{"head_dim": 96, "hidden_act": "squared_relu", "norm": "layernorm", "init_std_up": 0.046, "learning_rate": 0.0019, "schedule": "wsd"}
MLP neurons of a small language model. Each row is named by its layer, matrix (up: input weights) and neuron, and shows model dimensions 48-143. Each number is 128 + 32 x the weight over its row's rms, rounded and kept within 0 to 255. Numbers have three digits each.
After each neuron's rows, "fires in" lists the words (lower case) most often at its 100 highest values on Wikipedia text that the model never trained on.

L5.up408:152110072115151107139174107133095120104127159144100118070135168153205148100122125145156153106116116038122135166108075132198135145078135078137133102107123176115132130094092127092135126091107138124125082151139151118123157105155130079081130125167104111120074132103083101160154080120055089150
fires in: "to", "of", "than"

L8.up231:167094161059181097112147158073115087110075131087107163154079149084134132122089104126122096185141172071156113131156130128161107084087127204124149101132163165170075091144168139101128127151134100093151145118077146152144101125172152095150105132098164099095103130103100132155141173050120134099
fires in: "was", "were", "is", "be", "being", "been"

L7.up445:119151178164127061129140086151081059135124073102138186092139087152113142103138156128135089128092131075125116136134106114170130118146144172125151082136145097182113157145133062106170097157135146121142108097085105192133187153089058137106138138166146150099080108106154150162159120139153106117
fires in: "his", "her", "the", "she"

L7.up427:111112144116149106129155182129146099136100102048172095127174121155135175125127098144199073203145096092192147194161124139161109074130128094085107132171059148095093164123074146140148110123080127124144162156174136173174093128159164096101128093124155158124126177097131176135126140075131165042
fires in: "by", "to"

L5.up300:166095123123139085162125208125106145081114188127105188147106098196116103121083115098104175117102093115121157144107153079129123112144146141109122115184084110183084107058161158107128086101107096148169119153130215092086086098157128112096112122111128133143161122137130079089141135094175132111
fires in: "is", "was", "became", "paralympics"

L5.up703:163207162179155069178158125144089101092140138105123073195091163169164138122105064125097113143130157074147148180071131200140093182112089127137120119127120103062157148142115083174150124118202159120145125123147109091124104108079096164127122079158126092107112107125067111164158081057099147151
fires in: "over", "in", "within"

L7.up734:110119166096091136144120064075170158159171084186090132149090128170134109108060093104159166113128117152131168085170131125146135143124149124151114123144097080152080102117080127086152135131134148119150124120096114123124127115105043165072088165171100121076096124092107211129167077116154120144
fires in: "that", "it", "which", "who", "also", "he"

L2.up653:114097166194145100136136121122087036106122104125126101164151143188129127104119074112100132168112149078131099115112134122117063114134080117153132141123131116079135136141113139132136090129149077103129157153070130110111100073139087077086194117117145192136121184097092082168146133113147094152
fires in: "a", "according", "in", "an"

L6.up360:183130108167145154132124203101164133159127107148080188122149137141155139162158107121134097113092139075132152128154090112083068097084073072104122165181096141164087122163113117086191089128164138103139096124085128102141156084076162103085090104188067091092088139161109137115151094049076124116
fires in: "of", "for", "to", "upon", "up", "in"

L3.up578:192052084097126118122091195089099118155093099134099100155125103071148183129146135139110152175122163127163153106094108101125106108132183147128085137100121115200115158144113138126151110142077100186124133147124127198119091121132169135090122117131182122129108192107131117189129116037143066116
fires in: "was", "had", "went", "returned", "kim"

L5.up20:108131127103143144174157151115165130108155108161079162135123145145164088176128145080116170156158130090138149135119136126197133168116102139156148157164121130103130113103095157164093130130117152153166181118068141159109156126115104105094136116206114137053106196142090092108155086128124129136
fires in: "to", "about", "in", "between", "prime"

L3.up701:138083159139163125142126079091076134099117122076097163121067138193057128131143163148117163134152127166136079150084117151153125145102148095115138139165117111133132130112175187118114120124139163137126220133128121124160130092074084115118175097087153118130129129095127123156162151098096122127
fires in: "one", "each", "1", "two", "a", "0"

L5.up368:197062153097141125143153197077164144178077144101111125130058101150089108065158135098101120148150115068152191140138139089101082112122166151144103177115079148156102126171136068140130123154101116052170109152149060162140145173153130077105113164135119135151091128113176098120143125104085116117
fires in: "were", "of", "won", "was", "a"

L5.up102:147118157147184161134106073132094064119094058113139189108119064117107114120154149170140134122105158043133081129097154142169099097161125166116130106116157174121122145111142110117185114152139098147146149144152111178159113106167108133085113073156145142183131140080119116130152130100080075066
fires in: "as", "was", "a", "became", "becoming"

L2.up377:143122142092149099150149127112129104083068136090163156101063056109115111158109092109098104069180134113153137130133153119113109087148088141120117062130092125171201189132110092190120103143078131150174133180162166182144099107175120119112108109118183177117153107110154123150139092087161106124
fires in: "democratic", "liberal", "national", "political", "military", "civil"

L7.up106:169114136091090100087101093119152109089117154151111089180138106173103152108161101142117084142122098184123099187153096082139142121075155136123155190123091116117090108123199171073098131138137149068129151134125154104177112064123081125134103139126103113103106126137126110131161104094142084102
fires in: "of", "the", "in", "used"

L3.up7:145124134206114132132152085150123127105130166089105135147124125151084119111140095146154125085120168112140102116135101095136074153085070183111136107183152110144153097128146188107166109123121098087150110115167133121134145157134145136113123092173169158115149056144144127230152168081131151152
fires in: "in", "during", "early", "2", "the"

L6.up181:090068135071059111163121135101158160140087114147120173103104112109164122098130149069130130147107145156104158132140114150164109107137128139129074088121105109161103155175123125130136119173148094154145128138094114154102107026132127105131116101132149121103077119157148119140170134118216114120
fires in: "had", "has", "having"

L7.up601:084144104098082109146167117200178201119176148078108124104088157109184208194149078110148147095182154148158150191170102159114120129176113175122099082058038113133190127162100128121085136102108118136173127164141144182095112126124121147151107111113142125111145132140105091130130108109106126077
fires in: "during", "in", "for", "over", "throughout"

L9.up41:167101088176123097110135088138108091175173103093124137126094091154110218110125072105151174157089150088108082159099045127139102128120148150117131112135162106097167104131114152118141088149165144057150107168151128112188174169136136103084138155146191135178095109122173153203129152114119116120
fires in: "the", "a", "and", "first", "was"

L8.up630:119096115118156142149153145125131143129128166098079160085117118113167091153126107076153096113159086166129113129123086124127160085183077121139122081151075160194130144160069169110144087116126198079163154109106125167116137133139083152101130043175124102143085126150098109129118094086080120101
fires in: "of"

L7.up17:134143219107101143180123202127148122137105179161114127031050075168130128096136061140110109109104123122135126202128059155159121133111106109117133119088060104101165140156085127129149118165129147097131161148138120140106115103091089169156151102165086167112130098088136141135141102160162073090
fires in: "who", "they", "which"

L8.up629:195156100131159103073110126150102096154131151189097154117125166148148143143089077105159155125134127147142127153195095165103158056135128132108110162134152134157107151154095129149145143170084142016118131141093128172119133072092085088122136108047176177131112127131122095114159122093142120127
fires in: "to", "t", "i", "not", "ll", "never"

L6.up719:125145056179138116216183085074100160053179105083106114102150111097126159122111082115111166095125103115090139178090171134115139167091118039118119116104135159127091147126107075137122090162151135138151105156153142152134171116158081180109086122154133155110119088133137111062161110115112148148
fires in: "in", "into", "who", "within", "far", "are"

L3.up693:129061125098132097192176140088165159101066127065058138130122109120118180177134088158100124098096109107111109155153103127166115116115092146098171161198117131121140136075102120086143122109075155148145121144165132123154078050155094178174105126201130149095092163122138076137136172067090119099
fires in: "was", "leroy"

L11.up121:137052137152130109179176136152072104122156176109111123123174113149131098087144126075181152130147157135163131105146106117148075091139095123131085125148109102105203141120119187119172158155124164069154103140195128101118082105141141119088128121135159140151066143157125116127163112129131105108
fires in: "a", "of", "under", "for", "to"

L3.up542:163072138035210084112151146144126102098045150163129143180113132113057090158133137158131131133110128124174173087074103110164153049136153132134174119127123139158135114085168152138095144162095179112183159152104199165118110127110099149122114124161189074119121115122112058135159129080086122105
fires in: "was", "were", "is", "are", "m"

L2.up609:176120148095174114170108171125165149107058138087134172114130088112134074155159132164141067086143134110171126120113123072137126114127087136098122079082149103165207144172090087173109099131079085141139085107159140157141130094183100134161114084116213133162157110100105056094145140146118159140
fires in: "national", "democratic", "liberal", "soviet", "european", "social"

L8.up567:152078140069096131105128107111142110106120156099134115094147109125123103100157138124190114166163122094193117098127137082104109083138071159098116151160137188121113238179081157129139110131105146099176149150089091146148174208149165112156142043118150151096112142186129107122126123131092124098
fires in: "of"

L5.up521:156096090123111138084169152100126138099113131104140114100147087101101096097166155141189083148136203181154089134064166079131088108095103170162119151113178119178101190178072155160159099124084140083151165106118153171117211129187131152111149068142185181162077144116104149152140076091062121118
fires in: "of"

L6.up31:147114096150136133114123091123147120145094104126063184084092118080151119140184145127121157077085174135118101152092121089104110189055074080105130144107115139103116168183137160073204095115146126140162092126105122110139174139111128170156137130096051122113118128137089157129148075081069105099
fires in: "of", "for", "after"

L5.up459:090084105133132059084123134132134108122112134135148189119092084135136177114071105164151126173208193065128147138103092199128116105135117144122067082152117126132133099166109105102083113148139094171171150173115152151112111141165123123149092118103105111107132101142110086132154122117199149101
fires in: "she", "has", "had", "have", "having"

L2.up463:187131080100166133158102112081119130170073116144148127113103154124132123144140092139137123130143121149119111114150142108135093148102171097136129086058145110138108162198128178077080150163103085166127084127101115160101170068189121140188141113085135109141170111113125029154154082052198073127
fires in: "york", "city", "china", "love", "japan", "california"

L5.up63:138159078164134110160122134126136060122122110095148084134129176141088121127107092103126108111142129148137092145096149168146100162160163085154144135118099103131172104126091097146166143119117082091155149069119116137154116128136131029111080057128097049094142221153061161165153122078112146076
fires in: "over", "about", "around", "all", "approximately"

L8.up270:113133141094194114096117110102141011092100135037122168123102128145135140110167129168104127131085149108126136128107097146151150115107154129118156158126203111086137150078195132072098113121131107139175097122142129141107123134141140076035187131096169118083174173109119105146135117125068092141
fires in: "the"

L2.up509:130085156141170096163102122159093156065154178102110088134142154129120150132144077132185147056091121192101157134096143155165151141198154155110105098106098086140127133131128149145159091126173128145119094124183177138119089057125124089100144127153115104123193118093104130092158083101105193101
fires in: "also", "research", "it", "designed", "increase", "created"

L2.up540:138099169135146160121131157144118119156098104130149141081136065088094104120145140167112083126144127096231177119148107155138064163133107133140084075156101096121181101161155099213126107143152138150155131198158138131117116071099065107140166134110179095144147047089083151161126126086080075172
fires in: "television", "medical", "film", "tv", "radio"

L2.up723:152124120117145121099154152125120128153088180084106115104118130148153103125136117197140077146084138077104116128152100107045127087110133170084121069136085151106122178184096140171143124136121088106169105167128161113188152114172167092168082116119152196158110113115125093143139092135155113128
fires in: "of", "he", "in", "on", "was", "were"

L3.up137:152113138157132087085205110136154111104139116121101105136100146139118151128148062067080183084141145114092137155159160132185112131139133148136077123079063133073161104156117166101198105140103084154127096155146179113078169129143130146147122126193156159131145139125106087084145124091132057117
fires in: "in", "during", "railway"

L6.up367:130167164150120153125147089110090097152135131181135137141082089111108083097142149138067132070119136159089119165109155112132160111081156114084089118161138149160114135100142147105138162111166118164172139114131043138150158114079047137112098151134117173063112113090124141139151108096150103132
fires in: "the", "who", "what", "she", "and"

L7.up447:096110130163070106130133150157136121139117154121102210099111115124179128094085107088129134097145093084138151161082072133083091111130130097093099089065159109133170145164076069146146137156112105112118106142108108133134155126127073126137099150128123147168146129088109104166169096111181135132
fires in: "and", "also", "he", "who", "it"

L2.up302:176108146161130146179157130134152133109077142128134135151120108145138121124137142163109147071127077105182108123110142118159127135139081169079132122140120122140185169123119088172068110137136149116157118136162167183110058071152090119162136121135106125154178139143130160081136095131061158075
fires in: "public", "social", "national", "political", "environmental", "central"

L7.up727:124105134144140143161123121134149096163071168109079160124098170099148072158169075112177091122096118141178046134150142084198094150149145136088168113125152129106151125125100138122109087157128126101137158117081132168084083080128163149126157093131210069131122164148127133105130157140134112111
fires in: "the", "grand", "islamic"

L10.up248:133107146150093145174175172096176086116085194176108097080107099154108110137073095081071084147101127087096126135152129088152113147180106154130134122135081133140115108158101157189096127161068155118129077152097178139167148095112111151112103157115107112156136153158142148189170182093032073169
fires in: "to"

L7.up635:131128130143121133180100182133052129115136180176142102088097094176094064106149126149177107113092126136146092105117100124104099106147093144157089182168024093138112129141142134187163101129121064142148154075218142108134088134177147102133151191159139120151154131126124062162167074102066119107
fires in: "a", "of", "no", "some"

L8.up240:144166132089103161130131119121104081141029123152168196092179122137106121118149109129121175129081098110127108151158127106098174163113136092104140128153193189172092168179127115116147098219103131145164128125107151164163140098059084112165169161131190126134108140064123083104125125108081091109
fires in: "the"

L9.up661:105125142111103126157081129114158146203147143172106157069127089148141098082131112076078106082077118123078095170081108114179176155133134126085094128052118122112132105124046076168135112175099164086150101121109104160110143131147078152094112167180136136119074111104145172157162156139127125139
fires in: "and", "also", "or", "who"

L2.up193:157158138092148113114087205128137169122110202088143125105103123129152173111176066200129111132145107182118149085125154069174112118123136085122168114119135164175158069130128184098084132147123132146171113139127158116129151115171118101208120147129134092147096104143145120120160151111177073118
fires in: "london", "china", "university", "france", "germany", "japan"

L9.up593:183093107120169054126086096171085092125120135147083168120094185116147148148164104158174184129061152142198046171138121150141114114130126088106145066123203134158133127148183158118142124165172141132169119144106170178083123131107171093168178102110188135154126164136131116154162124088185132100
fires in: "the", "pseudohalocynthiibacter"

L6.up600:130117109156151080159108146151100100166104078184066131140113125119127151101125097177132089043051122097098130185129074087161095151132134144113135105165178142083142092057107113160112136144163173104159160160146104122129118121117054154136098160144175127099083132125111093145138157129102142133
fires in: "and", "or", "most"

L6.up677:131099085124110097128117135184116098115101151141110128111150107179152108138154124106164126120188135168164110191130177202218117122125093128097122105148127173122137138151095139112135149102142161138116132151130110154164085130087101095159135092190140155190135117159134170105166122044114148095
fires in: "in", "to"

L3.up510:151109116155180163104120120143154144116087138166124120138115145085097129108158132171169124091144158082129168186154116148132090115065108154129154095101127143128133155217117138081155127120136156083157098139126158119129161094123091136097063165193114136133139122189100121111116146090087066075
fires in: "league", "cup", "round", "football", "season", "championships"

L8.up28:130056100107153054117152094161114066121139162100095132138136131155112120138105060167199131122084112142143126153113110152132136139109112143179176061168145129164139139127107156116106095206162156120131106159086201168159138109184137135119189110102158083143104147123117150103170092060133107115
fires in: "the", "a"

L7.up569:134170080130087117126141094115129155109104113143115067110132137088121120102150115122198066120145145085162124152192212130090147173085216149097131101087149128172129166191147141154178163148172105160158096166082134102132195041156149117132140156108136123150147132113150103115136096095144081134
fires in: "states", "apps", "company", "league", "awards", "city"

L6.up152:159143191143147181163114123108134127110071175159094111076106146164138105151070132158129100134115201118124152099128102107178168153127105103127058095090101125153060093154175160149172133170112181148148140157111125111141121087071111158102131125168190110120160129074128119139151133106081104124
fires in: "to", "that", "of"

L5.up705:132082139090156096153147145123141108135102130150098221137091109180058144092102084147139150124120125136130196138094140120155124075151145116102111109144097093169086139115127139185102130158104123098177179168091165189151110117179078141125072084136133130157105147120134071104123108045130134117
fires in: "is", "was", "are", "were", "became"

L9.up87:160103082128138097148107107192060135093115133096154063108110151135119146103147113128151193148118147096169127101144167076127174081054200156117094135150160078111117167166158148150117089164104117110187116134149144088153194083124160127154154137136206116133180183116135091092131132113086138116
fires in: "the", "a", "digital"

L2.up290:085164140112111143166138097146089068117101149107089135126108105068088154151181033164130036100094123156112128187139117108090071155114192154095050149120111115179114157101168086140122115167123114116183185153144114142147155094140120123129148162150089124135185158119071135131159161078161128097
fires in: "before", "later", "career", "order", "early"

L7.up263:203166180113157132135156115127168167094146140133040148091126126148066178112111117112136171140111120172096117097116125149155137156127148083102163127101160164147133083124133149145178128146160180137117073153164133141118092094097078136051172186167087099139183147054059107190160094127098163108
fires in: "that", "which", "they", "who"

L7.up42:181081153127119142115120127137123160158110145107104159170069147142161119072158110124138151088153165080173114130126084097145111102132127125107095167196085116122097104137167152106148088105101178136141131104160132161184120139104178074113136127186088084155117105137165108091149137039055146119
fires in: "of", "as", "being", "and"

L5.up66:136097096140162121123184129190120090151082122105102147105096067152116123172211121227110089112102158149170050178140172160123057132087106101153102084087116067093116144149103108107149143140118159129132146148135126126234123175108153142223142114122147140101092150106114094105166105086094125170
fires in: "for", "after"

L8.up542:172146082104186089137162132146101136128180122165127134094099130150123160084125065154146127136150154150113115114088108159105133108103107133147141138100122122184146150165116125084143074096142134115128143084152128098091129110113130107089097106120089061142107165166117155158155113078039151154
fires in: "well", "up", "just", "only", "not", "place"

L8.up721:161155149132170104138190118124116152125185109110105124136104203113132084127202163130107162203115119098134157106123070171141154088119109162145086147103073139127130133135146113074142125122090171113166137100166149206154089140113104094097120093158135131097084097086114115065128129087103116090
fires in: "of", "at", "within", "for", "on", "near"

L5.up638:177097135139200103095111143073101128143160086050155101131142062120138138091117112078177123186124150121182134139115143193099080103132124145150108163123055162165107177193112159087188112124180158160128120137132088122061061131089182111122148089121095086173114147162144169135174121141160126147
fires in: "of", "by", "up", "released", "debut"

L3.up448:146093164111138077155135139172162160118086096119099140117144124114130110092187088126171139114111172120156144147113084077143117091118111118122156160169060085124127125200144151105114121120098199084116143128168130100158131138157158137130147189157050126143060136066067087146133073035105109110
fires in: "of"

L7.up432:130121122111159059169089124158104090158088143068082151133102116114143104138143079109160101127147129128155139142160134180160105139118105127163145035152192126186132148157154142081177118159109155145138130139094125181107158108184113087137136074160169032146094121142134140088123094087108105125
fires in: "the", "best", "played", "a", "her", "outstanding"

L2.up639:153129073169137158140082117170120161117059146160154096103061101108112156100178132131188124114159103090068098171157141131123053100126153185136066086145095139091127184136068136162115119106148118128171141096056090096135123173172131103150089119143175202172149132112143143161137172113140069179
fires in: "and", "cleveland", "cup"

L2.up567:132121098077175135193134094153073146091094166086120094141112106157120109095127040123145177109077092147130169178153147107176154104101145136127119090118104107109091094128206163051142094193077114153163167081153175138182160117153065084107156119134178127136135089091081086123171135105089117118
fires in: "as", "including", "be", "included", "include"

L11.up616:134086252085083107152090141142147088168056126184138170063158114191137139131115135146146127130164137110104088103157109101149107143114154136096154075075097111240087110133088110133142072181124164134166141219102142168159127115057076137131140187182136117117138154120126150174108127137133042119
fires in: "to", "not", "they", "t", "can", "would"

L9.up474:151123123146093147101070130115178103114126167160103141155126148196163112126138105084102137122108128131174107139162139112154061092133087132109172145099050122189082069175169139098154140134104146111166118172138145132164134106074111090113123119134142091120084136168108162153116093086129162139
fires in: "to", "of"

L6.up383:128141150061128150145071144176157146107086190163087161114101135135074132111073112115138135147114129101143130160190146165162132144115116080092156085092118121148128143136129141158194123156115113112140120208107154124113111120089067179119113132127166132205133168088119153141194133072128126135
fires in: "to"

L10.up389:070151129125195132139069090112136170134117163050139081066120144095153103130109066128170077154140168164108114139125106131148114101208080081068114145109051141154124078178095096163137098117137164107143104136067101156093173090184088098103105049077150112084086115122096141132135106123098104088
fires in: "of"

L5.up657:123121112164154131074189110176150065143120116152111148142107128164092060139149050146095126143116107122170087161145160115170079125125155073155109106115099105073110108154123204079156121146099058099140115152125160150104117154180091116159090138144103143102065127132139154129139095110101197107
fires in: "from", "at", "during", "by", "after"

L10.up165:114084115157061088157151186130084139123077174140084178153072096177139139112124087165121172087119106164124150154109134156166114128183149147151086109090048143138138091154109134157125099167172140110109113173095183160122064064126086193150117109175133123059149126129066168130148138130159134126
fires in: "it", "they", "he", "can", "could", "also"

L2.up44:154133148107118121143181110117088158114137097100035164124103149091161136122189122115118118094153102097084146210167150118119016142119068094118128108156102101115150136146093172129128078153128095100166089134082116150158158137123119163110118101133146105103085126084060117106158158040124074176
fires in: "during", "in", "for", "throughout"

L3.up172:130118117125180136138119103149164164133128123086147111139082106125128180163132126137099195135122107118161098140142113141146091138147139052124132133117114091121061114149171159120132093193134112167136137087137177168109152088168062087124184170165147161097094165116128133187146127098079104083
fires in: "including", "only", "located", "every", "originally"

L8.up380:079156104133148138210134165146117099126087146113168164158153104147185131093153096113154086121115126120109108148181145114128157117119110094117061123173108141111150103119166152153134136152110135100177151159197125120139038114082098063134081112167195165119126101100084137087140112084121113116
fires in: "the", "to"

L8.up370:157120102145142114085163071136097134110138108104080167164127143133124074135130156175140113097143154155117114121113120145163143107086159128111116172161050123144108173073145223098195102124104152117158059088136095139132142159066130057119146080189084130107050135125107182092164072125142141057
fires in: "of", "as", "called"

L7.up675:147112119107101144142136121118118071113047096095138127177109062167116116076118091148084157175189129076112129139194152149155113119125126092105100090186112174137147105137137185103139111132113051098116151164130156154105117090135127083088149114127179150151177165132110125115105137102218077071
fires in: "as", "became", "her", "appointed"

L2.up415:147104113121152073153159135134096102100094140126161119098076103100136135118108128185090107124095182117105144148120137078133104118084110146129115072175104088196141187100082121170087098158105102151148145115127143192154135129179160120177112075142155110178108135075090136113118133131118102108
fires in: "united", "democratic", "liberal", "foreign", "social"

L2.up18:171098109118161182076164166178129160157119122116118123164065176115117204089155102108139127064142118122118162156150113152142110179090113145129100061079095148144127122183132126133127109158128100103186119130132133139119122098147075144114137200175109134164163114167099140110129112126085107096
fires in: "they", "championships", "cup", "games", "teams"

L6.up351:180112113082128083151157166117114132181135197136109108123114116092156124066153139131148123129077187087174167149104149132111140084093099124121097098134168143095102154105125124140102135111117121055123139081072108124154142158209188113085179093188117127125091141097090126138126079087094136111
fires in: "of", "to", "that"

L3.up33:138148133133167130122173134138155141101093126084120122097109152132123079161116106145097161156147172114113140189124132096105164109137055113169127126156093073165196144121154117099184111132116165128125105128093100174110123100177060113186112093153133134115146152139073109117194093116112116109
fires in: "on", "french", "of", "philippine", "us", "japanese"

L3.up581:108136146142184194100073136094076108131094160072115130087139158130103167142163115150141126151124162148149101154112159126171119119187063132124050148175099098101143162149118129107124072103140153113131116129119101154150094124149061063150181092122081152138133130134138138194170121108121128143
fires in: "of", "listed", "cola"

L10.up249:126103107147200021152102109177142108146130129096125134076109089164149075128124100113111129065112119059135126161104190118085134092081110176106081081154135122163147114146143114084113128122129142131148146109160148140101081155161117128146127105158126117086074104133133088131156103152108095143
fires in: "the", "an", "a", "s"

L5.up17:134091139075151144196092122113051057154087155123129120125073170131146134103125111125209099107110102156162126137075090178146129077158168139084117105172107092175159105121176168199101112165101099117146096118122120191097120119182115080166193104084162097140175143092110117149156114120102171134
fires in: "its", "the", "best", "original", "their"

L5.up663:177126113139224133173108143158146092094144149138113076143114212115119123116169064100127134103116137151119125145115052133121108141147137141181146182081158086153142101112140120060174121157105120155158106059125142143096123101102095087154080096169139088075148154190076100106133116087055101094
fires in: "at", "over"

L6.up164:212135096130093099087136138095094106108153150108095100083119107127127172130166116097106130122150120069122144231108152087104069126102133209174078146125148158070090131111098112105074119108128125078136149096058148138116114176137147111135047138154165159095147148191122159142091160063108087157
fires in: "the", "at", "in", "and"

L5.up223:157095124043142153207160191102127143115067060087098149172127151085132116092096144149092185177130192106128087192141112080119078069068144175103134140190137165138128118127111177167118111105091091098121163117112144124122185154134117092140095113106213170096092113131184174191129229095136079116
fires in: "was", "became", "as", "been", "named"

L5.up427:169130138112218120195118155089147164163132151089122090096114122136119167144192161118182119110110119097141072168147112145153131093125163141072150118108099083101168111171171180143164121126129134095170134136167103113135126165141088099152144129089164143133143091111113098158171121110075043088
fires in: "other", "no", "any", "several", "some", "one"

L6.up698:160090060126102088110142162160171176132115166163104116149154146105130119161118074111210141154163080162174103133184125114185129090072153154132117124118097192103144167182086155166112123187087128117119122159145112146136070123072117148156127100129115129144126181127070104085133121071123107146
fires in: "to", "antonio", "in"

L5.up751:134077222112174112165176126144120110165052115150143210115117120164117138096151116153083075135060177137158136176105117119142141080087186131121168096149168122145126099164123090113114139129095057075158144216114158172133103083149068142160138129200151108100085124111130195149149124068107091145
fires in: "was", "by", "were", "are", "in", "is"

L8.up599:110173145150185102154125188136097181129080143067164092069109142131111149113136106073158107159127137115198115142132114095132068099157054131159048071115089109201130162128090163148156120151108162126136068114119109155164094131179143127093145099137163106128171127184103112128146098099136089107
fires in: "of", "for", "in", "historic"

L3.up580:206105148178226113163116125129079115096121124076151131121059111155127106085197102181145127111152131130163074142090081088166142147194115113096132085178123110147163156087127143175134093166167194119118151136177113088116110080144111124157128088108120092166143110062081097136144158092088109104
fires in: "two", "three", "few", "several", "five", "one"

L8.up534:176117155133092170130159166164104113192103149082148078097152140158115096151207080096111065156134116169183115131195146162127133125180158127141115120178049170143091158138151154139168144126117184142132164103153121132157104145107161089120165101125160138181129126158116143138188142129161183134
fires in: "at", "of"

L8.up748:168154145148147131129116126096135109077161101128110124199100098152084143127160117159135117178085161159092101125129134110215157143125177092145163086163114110091068128132131110115118063179197078128118105092164132191193149093146103059071154119111136166155089149142110066152158160113096069125
fires in: "one", "the", "a", "species"

L6.up283:194116097133104125143178162156136158178131157084138160112110111120111120110171129137154079106075166112106110149127090086121087135135132148094089139121106137137098135174229156144180166132135166178133128065189119179148139062093177111093111091104179082131144126077158118120173151090068113144
fires in: "to", "of", "tv", "known"